{"head_dim": 32, "positions": "rope", "init_std_qkv": 0.0539, "init_std_o": 0.0, "learning_rate": 0.00134, "lr_mult_qkv": 0.7, "final_lr_fraction": 0.0, "batch_tokens": [8192, 16384, 24576]}
MLP neurons of a small language model. Each row is named by its layer, matrix (gate and up: input weights) and neuron, and shows model dimensions 0-159. Each number is 500 + 50 x the weight over its row's rms, rounded and kept within 0 to 999. Numbers have three digits each. A neuron's up and down rows have the sign that makes its largest values positive.
Before each neuron's rows, "fires on" lists the tokens most often at its 100 highest values on Wikipedia text that the model never trained on.

fires on: "ation", "ations", "ta"
L2.gate100:526536444483517472583500536580481460542486431502445487513542537444543479451598542377524502454433564419533490493526595464528528544434467454446509526524536548624508490584494597545538473547488520454382420536466487525462473504587453492488599516551423454396579466443435561452589515537519464477558377506473575492558563542437557516436476472523452563459512472546548484569507527509465443530499482560554492467466455462457500505475515475535501463406564517593494450460429473532400458521443471
L2.up100:517597495454414458495488466437491559501472550518553538538502372476494415512575484429463509435527492396546431572432623452475514467471421436446438414496543535304533482550530568477491496544565495526475475574414389513531512495532398529447558533548483560466554490576457489456500460495566521386483488475461473457506503457531466551496527378482496472470474508553499454571550540520539524516478447490490568458443488495488472557429490491476537452512462498428594517490541493452579510521526517

fires on: "ia", "y", "st", "ice", ":", "ship"
L2.gate455:480442431476587546522559601530485476554494529527503522444490430549439508493552604486451463471518555512531466494484492481439426472534513499497486434505473518478615558533514525500483522490609517486575482474432480525485508510495542381464467467576377531540458436486514494599449543437524568540479475498564476433441447541521425384462518553481540493633485558534529587444412456612452466592413422482550462486489614522431496548436502554517578461475530530467504515518540452461441471516450452
L2.up455:597478442551497507513510595549386535561414571514487570474430516450463542456542522531606474549540495551517468513413570482386556493370502509494527490531505583482513530597456517483535395459485602484466506479466562435481499473480540451428518399549509467462615504424512508510508588490507467531529505551527465507550504458560507460484514554510565528474493532513651600536524459515494443495486477553549461547428550374500558597501585511557537481495489509513422488506523506461415480494516478

fires on: "R", "S", "C", "ell", "id", "l"
L2.gate551:517515576473525529550480419435531469509520532468518496602510504458474521457476547451475511482466544487528529612522536530573474467479550578562503506512481535409546482578542536444485520592464511512533425455482493464568541448497498535494486486483538474500505480448607577498472532490417565549459487440518492450540595464506610515484601425442508415636550488508468568552544483564505524463501583373492453505542553589518495450362520465539468471544367539496513464579426599572543521465471466
L2.up551:454522523555429501626544479489481531553518576433493532507433387507445509495551462530476538627554524495451456532519406473471346533531459529476446547454468480520541433479489477512454544525439514591495486539492457544533499511473498525563524469501493453476555553480577440474551476403447512448556501492399385500530543598562537513566492530572500519571446429529492473589546440517526534544511561438395462527459524477436463470457480401437410443498454548522449422543531536611537533503500478

fires on: " from", " in", " as", " to", " While", "-"
L2.gate805:514468413609478601416505507475511489478493520430501610519465479525541473528580511509480487470403490570447484452437527438533536465501448470489608502464508505423572563432448385465538486456450436490529482602491462539450459496508466543487449525477497492530433519504522457482512444471550573526460322514542591569491417497526508471504501541449523530456442566434413433460522458571496468518495419494517619452470539520463412555554453565553526507431563498473531558477532488506505553441531615
L2.up805:504489491512424483587509541459514451378482548439502594396523493529498475436578535412505557549470510473481453429522475418507513485454470501469503435556494541503507510515380399443494530446468520507551490481510496444404500538456464487457503535536515523536546512526492373530450487519468531546500450487451469539469540549573484434486438499517441544548460673513527548437520499501450539484588459469399505361524533496556458473452395511465551441525538414490565497476632517481582509468581466

fires on: "R", "is", "p", "ic", "ir", "in"
L2.gate811:523526515543510493513425561582491582608570448517450500536553547523509547511527590560485560561443469482517484586527496562591523612501507572531515494511503482448441552484504445538440510469458580402563525436521491452453576512525482453506605520432538576527524580526577548511556570517471501520512459548484454497412475520479545455548516480440446455544447455560552492513503429507476587421509498453633537584537611532548568480524437524574443405484443466545459420539482507523525606482540505
L2.up811:481463531555536534607613511467612526547495537440519568536539551509517483510464489569533553551535506533494443534501471461539458421363460566594458425504519492545500557475416539486507530597557435481530515543499516469469482527607554435432426580484497508480522633486536496497518496531483446546551418457500443507585490509523472610479528349452485517519472517499512419478538465497545474487568498405444422533449566540428463479531504414449582506443464473462439576468507536580479518470498484

fires on: "or", "man", "er", "al", " than"
L2.gate643:461533438454553475477451511526528485555403495524531534459471517429568569549491481486458546520456488516455446508535501522504552467444432544508459495501515537434520545561465462455513527458562476546466526535529527441516534543360532504503548485529595544486583483521590474522515597473508458528435409431504502476560495519544406388511448491502442538403436526519491462542526592452513552491389416507511527524530477466449512525497422606520579469584545470602501411566439482372423461582401447
L2.up643:456537496418485477543506544497547529518373461449517520531563440429517521551476492490518446607429509427494461444537511499526569475434490560439433473542571536417519509484420479483541528496514418570403467462522502428516591494441538443559460537487535462494623492559474492445515526459581434450459412536474499489508529489490461496425443473505421572499366535404538413521451576457443514613456425448507571497564487453423468608552430501478587539511552458530483518461499483455478475515462494

fires on: "I", " King", " Duke", "age", "ants", " George"
L2.gate127:537514513527507539520485449537496493641446515431489449486489424549433577532441408529455441406538499511555530521525569481471472520493504545580495520511541477548513540469466543547482606510422482459511469482560533401473585461471647576504500490605527443559532519480456430561577473543492559423469483466437553566435475433467461485458439431499537482523593435527466466476526539465567552530547531427496462470450429542447476444480522514455530509438468514478495441567532412404426503626448558
L2.up127:458382557540483430487575500468411524457501545510376463478528527474531505566494506540478472498535597530637580528507543507522489508500495437479534533464498434448514519515517539427520572606423575554454413544524593506541506486514504484489580626407523557415439533458480524531523406482509498498509419581448461491567518398474414479456583464549535500496537530495591473527506529455488461551489523491523461522491534490477402484535623562525454484517478456537456457466565425430498559570465443

fires on: "hi", "al", "va", "tra"
L2.gate547:418531491497594511540417429478494506564574436553500499512537444479530547492477434456461535455517528481534494523555492497580461428552474619567427466455434578513532413506508538594464546499555507543414446483425490534516569525508467590508583430635562489550546532494509474634439458444519528517530512421449559393493586509486508466434461494519403407601577495524484535513477516449529508523515493542414491507549524517480594512488445574562475512544459440533571450467558497505493477480427469
L2.up547:439522454560469572446567432601484509402502516478458621423491491462413428470495545493450558505514528516433473544526485493559539573461417565504521502485502539492553569538379419402549519481462478482517521495429510578429487465459496543445543473529474408409498522431593580498455499503522451511544493479465453497541540518578498589516395473539498561439487497492461439571502551455477450514443524514490568512484519397477485490403486537500453661483415492452466469512446417495455491573450501

fires on: "ma", "vo", "mar"
L2.gate230:521556463435437534468406481488458558456469472562570527517439431495504392502509548435445536448517478492564432575525576584545449558545617527484503501569558546485516548640478531529527394495519501469520500481607430518514512495546426464534485537588479460486474535369532448503501605525514486556528531522488515463488509490483465501479434544488481376402636560470546563457525481413572583442537455553500469519458538513545576471528487524570459491519527503488553434517508503448449420480501552
L2.up230:440469495506396503484585504508523501464481530385461520483502401486448485596485540481478439408443479505529493491459467560570434498505558566493436546477436582465483414525479479468608474539571457542486551525511476572505614576425543487576525512513442417400580475535518541536493499487525576570469450432473442447472572507652460481466545485517526586485457546449544528476473509499541585509522601549578489415498388495499450477409484543498547423485569548508505501562487444507494512526479534

fires on: " which", "ho", " who", "tive", "ative"
L2.gate359:516439443519540523438534504482457503513442506458479546397505382394492491539545539481563502400512502489545582511454483455581478407448482461549367447499586472520527492427471572525465469470607512521457397530453515505514487675459486524529572522488547449480546429519457474529540496491564483443476475457491492494505512487554547517524548454519463550476406528531404454488480519509606492381536529501510543457478468434475497401521420504602537585420506517440534464428582481436490515486485515
L2.up359:525469509510534495493502550526480476552466563455552631443453475503502488521483499540510514381527492551515501522473508479529530384460497480515449536363466526511455394445465464508523489511553508530438394568471376571479527562451552527545496466440508486505599480541476443563515449604435565536474337481502510484521498521500539496459424531483589525579439495483528520522519442485543440445558453500483453455424425550507475416466413496526521568536495539484612481537394557500602465507431531

fires on: " into", " to", "-", " through", "towards"
L2.gate119:459526413459568581454495492550497600518448492450493508420500480551570552523479482528523388446507421502557433528434566519452455481475495475385519558460539524532500453516420391510503518456542527419465545659482520470471584520475518440539566542458406484510598571475498498517450553470522523474450471473444476551440460439436473439462553582536560437442468490514391518493441502576488515522554474563492519468538566488460502388481405495495524581456539571434525571477562500544491459555550493
L2.up119:470536456562515551528473546500445445500464560483452526397465491515477537471531445395492486489535563500524461500376488511562463449541513467483488478409465526492460430476550445465430405488468550536498459532549436514545473543488392503498510570500522487467427488521618481535581450518414532527564429469453423429491546500483420586516482384494545471476546470492399492436500380505486384384516470428485497499511562389516466477470495574568492444459571524463608519460607493524506490506482538

fires on: "s", "t"
L2.gate63:507550555532434464563547556468494484539492545532533681550537479544477581498472402549555579414498562476509487553496542460513518591531483538554478538523490501448452391444529473492443473410540485565520439533450603459480518421510473613472565457568505572520559424525489457430510558387514428498399410443523512460563545465524519439451517380463476549424484453458504511534494519486482542475485504514472507408445447458522476558524473534510535426445513533506469540535516445547526483597425503
L2.up63:438500518561501493542397408491423511435515515532466481522516541466481528492562365438498598522572499466476515428455485485487518475487566493406578465451524568571454399482449561435424495456425442549506517455526493440502462446438407525544477521450479499486544486508452489506501582402398475504469586566600599433460501579494514521540536505483478463474550515432526498486443467417547441510614488578560451466460475554512477445497496478506477508458468448503483376478468450436592452547474588

fires on: "I", " San", "U", " I", " King"
L2.gate503:484476494465506493496437529428502460510474504492512535481424517500524481531493557608521602504527595456462479520524588471503519542455485519515584590552432582523500571485505533522612612494486551513486492548475578467435563524357610487510479529586547474463509520469518466544492569583580455473458523388505537506523480524535469458470568482477554539436483580455501580548457511516544455494481386545486488431487369496519477529504519593481493548526563501460496534597483455383424556599465455
L2.up503:530609593551512460518473526524440436474576471441520608517522538509620499521541505566503502599503567481447603567487561469493513479532511417572468555582433558476465552488588460484551544559549490538584461565551487524500502481458509495499650555546547445589493458524410502522632504455518509432565563448442539549547487430481472533469524435515501492395489516512476505484442513509502472519481481527423465495507443469551481472455385514461470467522530433421498453585441455511519536439448572

fires on: "gar", "ish", "ang", "ran"
L2.gate782:391494499481484412440529508384490564516546544537508556492626416540504490558528492455543478527479420463533444560570462455537404500523475509502494492522484469486486482528511514482510671469580539517465447498412461513483498540502532494558485467524462485414477523483581522529584460529512494549490490467499410529615543432551478443400438535533458479541511537516572554488505510452520482579497441603562469609475571510508489395543487432485462501529461476471485385531606499414461533600553508
L2.up782:468547522534574522428503479549344521502542528484495545509532424469525460504517482495483508481553450478509523439496509611582495477513429442425510593505489454548489532572488551560573534474489602470582525529488497501529526540468448530521467443503496514529398480516549555584468580429519464512491455542571526445534503599544504456461400564587462537455539490527605562477531443451513486538503517537558467488473511452516321532552472480508476408440518471580544475468500646499572537516526399

fires on: "\"", "ter", "2", "\",", "rock", "fford"
L2.gate735:486468457376577486422522514453503561553597560499343444520584441454466501465442548481511440520521526474523457498555526495540520454573490514478563547443455447524566578426492526517399527507429415523521418448456532513365479481496516500510453467395431507414515576446503527510537569601527496550516505423449510490477392498501481498608479344485550504518434473479505544527488458551522521403510507525574497448499551527456498502575449459439502522514548477488507462497543536538419475512485455
L2.up735:523564471403536451538494509512517560457456456463470474426586480426510511452548494546534485506453546434496639516514564482430509515480479569488496513508424422464509510475533445616407540559494544525483438426527467477459470511449523480395513406474416409498507493492500550424533566556461435539449500450459476537562510508469478494589553494463506512555462564479543413561516499554526545450443595571554527562572458502465509490683498483411489510469479510569514418507568566580481523490586519

fires on: "ly", " As", "is", "As"
L2.gate8:413434393529468544477495540546521459497571530564455504534462445486509570492478380484528443486562602472530553477467446467540457509546582498504511471515511548513556547467501492461415486582536533475524456470456502493494461510372463521550474545511495439481511634554526437510605436404513451565542457525453489464582526510451504497436482481507445563335563498419506407471491611395514463459606496563440532518435521484533533452462463453543535523453526522472484531486538516460551599437478488
L2.up8:526494526583523493568383496447501577492463432530523415544466465442554505441399604451487447508495473460526457491600504483468522479511494485478489530437541524572468566582539447460522553457515560511520610466543443443488453508616444462472441513564504484530457489516485545545481490500523539426386540525399490552446532609495468513496371434517503429490579496399454550528556580543484548434443458508476537481499542537549603480506494533507561479426616461578464469536501413520458530550500500

fires on: "s", " of"
L2.gate470:603526523484473528592550542567454544514492577522465535578510432568598559546473460535525410485559485559460546438454508524389523523469510444538522457490458422432559515458505499463558555497559459531516442576500610457576452553499486472388525471552490471549568472553452481487400498451531454416486483568419478550631514446407504489455504508482451525456420580462454439486471476565530497520360454513479542439457475488511500505529561452571530479500553458524442526545481478522488593475484592
L2.up470:530475467534510446559566543484441493474526536508457499462468550458426499444454528549596472504503493496435470460323453489476451422446574534452482439541481539451541484465455478530556474498488526476496501514476464491505478530381442547416465682482413523551445527579450536518454515459464496513570546536535432466509559546538475501513542543474453545494527547456547610532470434586443514570511480508464504527535390508503606486407461513582521531447580414439569483500439510583476512405535484

fires on: "ity", "ities", "\"", "ance", "s"
L2.gate566:478420406572558512553484480540518531490459525429536416471518557476595444530507458600531478569488588450477500531427548483515496480457374505491453456441574552489512526531415567551465495443440487460514536504551557464416519562398456517500551499453505478547496486388554547563513473455542508392480486485473522461491452454627510430463505534510525447474473490533549557417400609465510551528537528524520568477556369547476438484561531458417526499551519455519477506462467481464416523535548604
L2.up566:557502404558563413559473530431563506466430531449518511485597428460465492524480425549531519514570449475457494474511493563496578483453442555486436392518475502496488557546521476526582503462480472504528485527566473455556466430413474475484439515487569545477470422506497516559501479521525526490479424515484398490574471400559415498568540478474501527464482568587561502523584542481498469486559506487537600484470469517448531633470415549426518479456634347520590438460473501535538505522414533

fires on: "man", "bo", "len", "or", "va"
L2.gate794:503446517460545414549449463439523523563490498509493537520587455448476556603491445458517443530500523475489488448536506547473482454466466510538425484389434497498440414507485430507423499439546540515493466456450486545490565535427459500547561487440499428418517458526463525433465500545420477466472495500552449371477565586393539429476433480556516498428503422518498504556452640544519568442453563526556541398480504471445477433518534583508545577447545547614425473525486486432502462539418433
L2.up794:458537520491505571359485579447477533454512484503480556477499524465477502556415433505505391369463489432613487542508497408525526411519543442491459531581491539519501453551527548479540492468527412489564479456491460502596557566438484556527501438447572510495509484507512478470440375493510524482555486457537497475387505447537498543489424497568403548457438373557512541570493509423526486457480433516423551520557422389473480440496496522425513461562481495490488518561629470534521521475491501

fires on: "\""
L2.gate250:472457478505501454488498438481600580507519495493450478479545448479488435484495550520501470582559570415463479683543488528523508470562378522539529501504561456538535626490497488520454490455528543485537480520576522461360485459504460523472506433399504491507419520446552442571527572550549496553506501480480540500470494472505440353579519448453577477528440458514436566548473546551534559432526438537553536477569478460465498646537493441446495467484566413442550424531521500478467483535501523
L2.up250:500607445482515441494536506450508532505402487492509472431494442453542489446513515474579380476537613446524453540469512535442585461453371607475406483543544467446584541475488433522488468490486531539491504525491468417501469439479418495478473559436486530499441554494496554458529505565528400467525549519548494540491525439472488452534476497480505471575440418452478544592438588596581497408581504513467573538573468507483541576464542478452568445467529455492574428416497457527448499559397526

fires on: "is", "es"
L2.gate113:507445480604478549647444512426494436602645468444464474519498479516522566525444535488441477570523434455488454489565493439430523463510526541400526555475560421525525480515537536453478491513504521630553513568557530427487398496479484463518501454491473488461416567544466481468538543383425509566465505490490509533568535569509538507473519461475514478495595484469550491500473454518491561419580622445469445495516547495449442434474519476429567558555504481496507389373498491537464494472485532
L2.up113:528505483491562510500534452589525555642590465505463471476459506492581514588522455461582485557528485453481439524603486495554525544489544551466550612422587484563484499492391464504379594448521548425511502521543558450563444467537501519516474610476470471510553512523528462404568486450571507553506598474422457577440526524527474570559460494566539483428569558525492498496589431497495527493479508471550509493466548588561474468500495524457583579549519453469396444530496418543533476506484472

fires on: "ra", "a", ":", "u"
L2.gate675:485454515486438486513509487578491487519481571572530516446570524520502493443521544495430556533489463577486496619405552463584417585485505511568520470507493467535506500496477439512553529451603472455416529480438501480383550455429563463608531501527445445528505542488534448598523463510500504421532442473505483531376488511512573427467460415488433579554466471515567515488519474510541503556504497500532521494508558439566458537478422421568483540419494614542498412568535474485455619487371557
L2.up675:527509540457456512550505444561481564524516488538593597476497530587429448487444557471512587510420411614492497445506436573474563508519446535458603502485522500529444510506511409510507485430534482472539434537539549474566593500463488470489480486537582540510423546642517452578512561568557552492462514530492498491590494549445547407594487471479513457552431420596448496499518502523489560576489445504554504501576444514392428559426575499539492501508465452481439447620484524551474463459481492

fires on: "'", " II", "us", "ia"
L2.gate745:532451493508494480553498545514446518531559478548544500343549496450509463494482482539454567592447457441446447539513642479537509448655553572587496444388502453467470551473518419568472557462498546469453475506449529504349554512446470489448499442529503513548415549524533471522437464529428561457512557494538513501454487467552418368527508517427530496497546524554474486496450416462480498501459496499522403549554560446534490477498491531528461483476460490557520523621441373479507471497486535
L2.up745:453547486569539443508462431500418467560573548521554548516422439453402570500508436525517445510460454504492534576488487503482500543484502535474469475478510605484458481497500445546479491424521604495487473530548489445571572465385467516537486545564605471568438519504600439442518533538453392433513524569506425458511611482580489433494403549502530509530538524505436490514507401576516476573523474485539437530520568487540501439464469552578586410454641511464562454490542471465522525577455491

fires on: "is", "na", " Islam", "za"
L2.gate193:428513531604424493554498534563485512555579417525496524484456485585578448430544447555451497525518423603534469551499615516502457445574432471431466460525459416524479489507447503441435493352621560490516509538476522550506447525541572463496459503481437553466480507569472490394445545453419563480525519435535547572526517448491602431516501419454479523497545467653565501444478486427452474469505490489588596496513500478506489545532553507515529470528466549543522434478453546457521509457469539
L2.up193:539480414617494416494523575480477507510441473482432531521529511442444509607460495548508607569542491483425536507529442447453605540405532477645565513528498521544442539512532491516496556489529548486484535584545421473492448423487505465460508572593521448495462467538533365498503502572448512427572426481452468514450566477465500466490415468417515572460424490520506428442552488492490462488585485482567397536509490421529464397483485493513479506507398455581501536467487407520440484499538499

fires on: " (", ".", "loan"
L2.gate239:519565532451533480505543462457466523473602517517554493494565509580449491499564535516465425472515479495554464491486521491441504518605475604432502574454474470540505474458475495422397562446506525607466445529492520476515652459473509364490441536442485513522484519500484478504522470547519540488519458504480568528429467355410469462508574548507534519550570546445569520545528391534494479599556519586447506506464478534516596430541630459404472454483520551500533443487415475512440530535503424
L2.up239:556506475444449407648546417454474601417545552384487484535505557443424530541480504555453503566515448414413497518560446518441443508519501563452456521506384528546511529464517566391476509536585507557506491444478480549472501403458558402484546451413526511492532558476529487532446500563507571501573541491504548462415563423562474458523494516503471494580577520488554569526479439439446516499527516561465523530527438565509545431553521515431562495462458543451579489441438536535515421484477487

fires on: "t", "s", "m", " of", "ave"
L2.gate85:498512495516456563505518484563519442619532474542552439493566458482520493544422486500474507527425526462484477504415612462587451566508506462509496576386497531546497457562549490566453454535448600556456464425494592528529550498447450552465472470475449476505371484574528530455536528564510577458434528463514452446544461429418500553542483388489495466486396442455524593547570513461500391539587569573585535480439472477422477579544514513502502490450517541457499555526403503464530450481477456
L2.up85:589505559492594542451449464476559601518574518502549521568530546537534501506444523580557412513506484506500519551496476524496446584563398495466467617454553514478557538511567445465440518456436517509528473521494561445508536559446559566544490477378475539524518503478504509467511530477428496545553540432499533470680514410414483465629465456502527395564449443558529538542537460465524447531486558599513520446515520495556451479556532527464519615467412538459474529498528458593491486468477520

fires on: "on", "ity", "or", "ard", "ion"
L2.gate691:474524415507566495595579502462448456455521454477510485406521607464555548499447525421542392540463489488520468482496438479585576453520516484572531459520491558508468485496395462489645490500443636536484472532457476447491540480483428451440490481525497483496582511469514512466490489487514455421487460511477439474447526463549437509555437538573428504429472572485420543579503506474521500461447473558626554473501442493587549445571422567476553524454581451549508477532384440586486443509501443
L2.up691:412532433554513560457504526551507537475578504512563488411485492477485468426480492534531568572554528537568524526529488526502580462552398526456494499507572505472548541490510457697473488549494483474621504478421612512438450503388466539505525442469484503478605504514580508498509503406463461531523501504516547472461512564526557446428517552536478533537490477521596543532425505448481501434521475471676522470425494544561384502528506594557539500530490503569464427557551528499481464554498499

fires on: "or", "on"
L2.gate44:515426464419553454493512517416510481484538540543595497470437493494476507501429516518459431518498544543588460550497549571536423490484541492457558419476530537523390524584402426493460509468480663521571501472507502551468496496372506523465586532556503515435583533555568515579448499463512524580513490500463449473432560503461495387516524560504506457512606524578541553521530497491448486557517420488521469488449499468495557488434393458605442547522459547586470459508413528470549478543426572
L2.up44:475553415497536476515512424430489400527540485462480446469469571530512479482533492515464527462513582392493619467538562635555487559505416583516388460461465573542421402466506464544520545464470583473595519462457506507486419528442449485457506555464510521426602504535498487567513492581529519541505577471504410487493568530454544504484529531461521576461526491518481496497542592449477431554530546657557466440479557472549532595505430602514487448547487528525454508453501493559478474517468545

fires on: "ation", "ion", "no", "ins", "ations"
L2.gate445:466523404462426453537514525577479532501471464540442445506532562503472556556605504463445495434542518503536450568462380456570645438445467522488495477544536532521640519519402553407500488528512486511503457480509582494489490561574541450497582511541466518566497515522388500417608471537550465443486488447584548517492519465602509537536495461528540472494525430627520524563497496547559546478524543550512526470454469545508558532443458425500423479469531587526406481539601497488512460491507580
L2.up445:488537413513483460517525568457490578463478566529553519466445508439500519552527506553563437474581570438518472509550471586478561448465419510463583461559492585406518526452518478478539446497456569555494545478542541471560476411545455399457519480587399514396468563520440515467558498465463369492535471492489480512469587439526537485460464481523563435479495496578520484491517391622547486534611560458559484450444422586420446483480523499518530529490468539571427500467529497467516623520535481

fires on: "C", "D", "-", "/", "S"
L2.gate669:410513398525424591548437444507511538520538425456533457568528468530551483458451458443483509486463536424550458510618470560491520514430422507535411594453379496492552549543508491505471511507543564389443517519485574474454580477454543472522574492404460490609610493470438439500525504560539557425513497497524562504451500509526505428473534458439574391549499512479518495511473490492527550593582552487482441508543487620542514538493472482428552499478446539529607557562468448551482515451529513
L2.up669:535488524424413565559511485534524397465553442453530482512622502531503530461499533555448523493396527603566525497412423579494510514465505474493466538481417440499525441516445462537518526528491438466423555492527546442541474528510547511568501536456398468514494457512441491406555451508403602522608465483538568513488437524514520476500439473525525506488465556481452560494394465490556508567461576402383410536547419509424516464517517400512481534550507510517488532536409493579527467452601550

fires on: "p", ")", "mp", "it", "ic"
L2.gate140:410456528502574517485610512572547528561568544496517500486532520467498613531544521496491501561512582481528424512509548617502462522585485501550548427479551611487492504468452521554350527553446595453505419555559614511437599568479583539511526459494522413533583530465584515452557533581549484497522528462449556493468543566522493560515473558512495462499476483439488541508527416495513424538463480512524398442505567619589584514472506453481479518524468489479493486487499533439445484432556493
L2.up140:467525484521572467483572487484576459437587472510426552460447489480422571543528414479476525579519558515557457439454424483502490502589410521447464454476421519580477543467465496392447507494466554487555516495493441449473500487542504490479526538466549522470419479537513569475532459521486548507499585513542481456440526514450464524518519534496551568519437459396509487510518437621481404559462513466543437625384536582520443434461458457420584504522557491400436625462531512447543576519564456

fires on: " (", " of", " •", " League", "L", " Athletic"
L2.gate463:570544434405486443526527510472577478493555539504519576499614505534534501590470500516469513465531514526592427572537516580450538514451499523551570442534477501436568494538449538458403454407417591462649409490520540518466569492594563471502505495485514490498625501527523486572511449563487481487497461507521553560534589454399449482503475558559600468591501507587496489498540492432464513551538474529469424493550541465521565474425455508470445532623506427504525552494501512441434476475548488
L2.up463:491532535457505496447443503469450516416643498445527584506503384486503517607500478532499533423553551563413458515438536458454415481538477481457537494467491461429571556480563441476447518465590481485600493472476547446535547538496542489528432511544583601561591580507464461502537513528419519520485524489528641511508537394467535477501455555438573458570608518541489574528458422511487487483470443429480495554470471547510575400515509533508519497549526455534546544397546528532505532515408466

fires on: ":", "da", "'"
L2.gate472:507450512529454452515487515540445542609463515506458518531525497504476519525581526525495547432459469627525417540521597523480529538537552584405436485469465537551514481508450495533473464483518497434515447440408506494444532432467578456549537440526386453467479514473527504511439610468401460441498534495428457459498507497520495366409539449528435581581532416496535441478423487485473564477643455548528441510514631410519449456456534564489482531491385440506515487486539474504517519570497483
L2.up472:566573493475453499583490474505484531608480470383558567450479544534430561505476593545469433535504392518473493438470529428423481496473448496435450473501534506506491508492447440512411584455566533635496555499518420491555487408448435430451440593535501545503531493597466413462477435478461436443515377487591443486448503432476463381518493436489500437491513540474554473457450498471470452569557449456570531498498488533476498556476551523499486544482533516499418493566486442384472472519515534

fires on: "t", "s", "di", "ts"
L2.gate727:450529557564568517497444527462484575526492485572470413429578526589588566480569413524505526542474566478446515633447432507485519507513456452496525497447449515471514511591517516506526519455452508389467403455526541488508486420527515504451501509480520625474454486429522520481524516461463496440573539502551617453485585460474611538472498393526438544475561402556455478441516461478485454448522479464582477541433544481491526587480537512649544473469515510512459441406518397521493522475472491
L2.up727:606510554448424477520498524444514488544478451612424519557532464506493579474487461523515557477467454497491510504529413569491420588543521513442612534454611542464510502484562480519424554408475454510455483474515622521490513513424489492484508494425499508563525490456438471455459544533614465431474484509559554470489546479372520547492533524544575413499477499529529449515504449477601493465471452601569437500527547488506499537560517369562476463371510507564412472500506417583553559502492483

fires on: " of", "ma", "y", "son", "ator"
L2.gate568:529547581481371538531498555543470539586537529475467510501526486451478570399504537483444416439482494565564442550509467495501464493444557609524484467491522551586491487541546500491440476466467521600489546535513510499495478526466494455437542555544473494561481483530462441597488585475491443501591438571458504508467555444568439536418414488515489564525593638525404557495535451453512638420502497592492438417495487461446467463470437507564498471521497429548557454520396524468518461463420495
L2.up568:467506446484536424490572598506546545442493437509396514528499458468386529492547542515590450456573444499435486489512475496497619561470560491523543555529538543514546539617466455516452382549507560489476546506470413516473490520493422518575516501595450483455589488522490516398389527480471505499540419566469484467433543505476479587508501495579553529498472462552499563496538443578462530485475519568493376413434549475475596414537484454485577502481528505498505419476512453538550473532519614

fires on: " States", " years", " Canada", " France", " Brazil", " Ireland"
L2.gate560:481505484609496438483503541466465512546516526432398496531560466427529569455524540524560566434538482470518508484507560481426522608408508541584446447422489486527501536466587471360470567523533488555501466413446470470579540474505478461528499490567581522489512560511483556508521519538510433527456520545466381526650512425532534486555527433502461401513474464520500458481562447546496346483547514413421461489535457490453527485450561452514505494407546418531485483408491552507504557560541487
L2.up560:445519497444562465425467440564562571483535469428485474554527545575509517582535457531428459512482535605519429506497464518444503500474497553534437505512546521424538526403453512564494502467434566469638589376536429461500536488473491473541515510524535454490535494441493520588475547536491601543524584475548530505499452470536505450496461517445490503401506574497587600398457483513485473589539432466518471433597425519484509492455422456445605579525529437624513491445507485466494547484428492

fires on: "ur", "gli", "hal", "bu", "wa", "mar"
L2.gate402:469560466447479460547464509436464529533502440543476615448481422591445485505531527467476492474532405410467494517542472472469506590513548447493464505520461583482524538445496516471510536492525569522418620500494529648367543515478534566477494401517545409481533477486416414570499452467450548506542453496529436506521561599469437536490460521457457566532526458557518427436548550509523617411503493487558510507467366497538530450531460507487437445556493511495527476471498542569429561596523453
L2.up402:489504445462493536461421573425480561563489478440505562489447425596455603487531482478503496474563456418530518550529450462464521422493582467553497569506450582440485538541504455439558502577584510490492535499445492611424497519481549523535460394478497511469519447540404410507475430430477517509426425585530485435546548588519509501456536533419471502567479482558516501463580540538570536342435502454570483460477408544547444426518566514528498471515493467575478495477546491474495535543406430

fires on: "A", "s", "I"
L2.gate658:492529506510433472532488556521511451476472502382547598520525527521519544425429522492463537526431632483552535509454461537463398508438443505573451493425558559453550480489506509474425584591541538582578409516518498480561462498523462519540564520552539506453525544472460508533443563460491533414522572460435552493517541484501447505511521500414552467410472472496534580562393396496458598466543500487487564518454495507433558461522437446529535473402526477449624532518635409479486505497509465
L2.up658:499466617536532507479489446620516501610468520525584516551411465557501516574478389531478482425543536483479472465471600512491537499511485466513501570502507472501479430481480536506570502508493481458476567577510652478475566546393517573554508519473511458531509540488369519556396573526528525507507584572487552474577476471504492425525456456478606380491484496394478542522453506472524571483458550497419485426502547510432485458526542511489457417482476414424478490437540442587525550473515524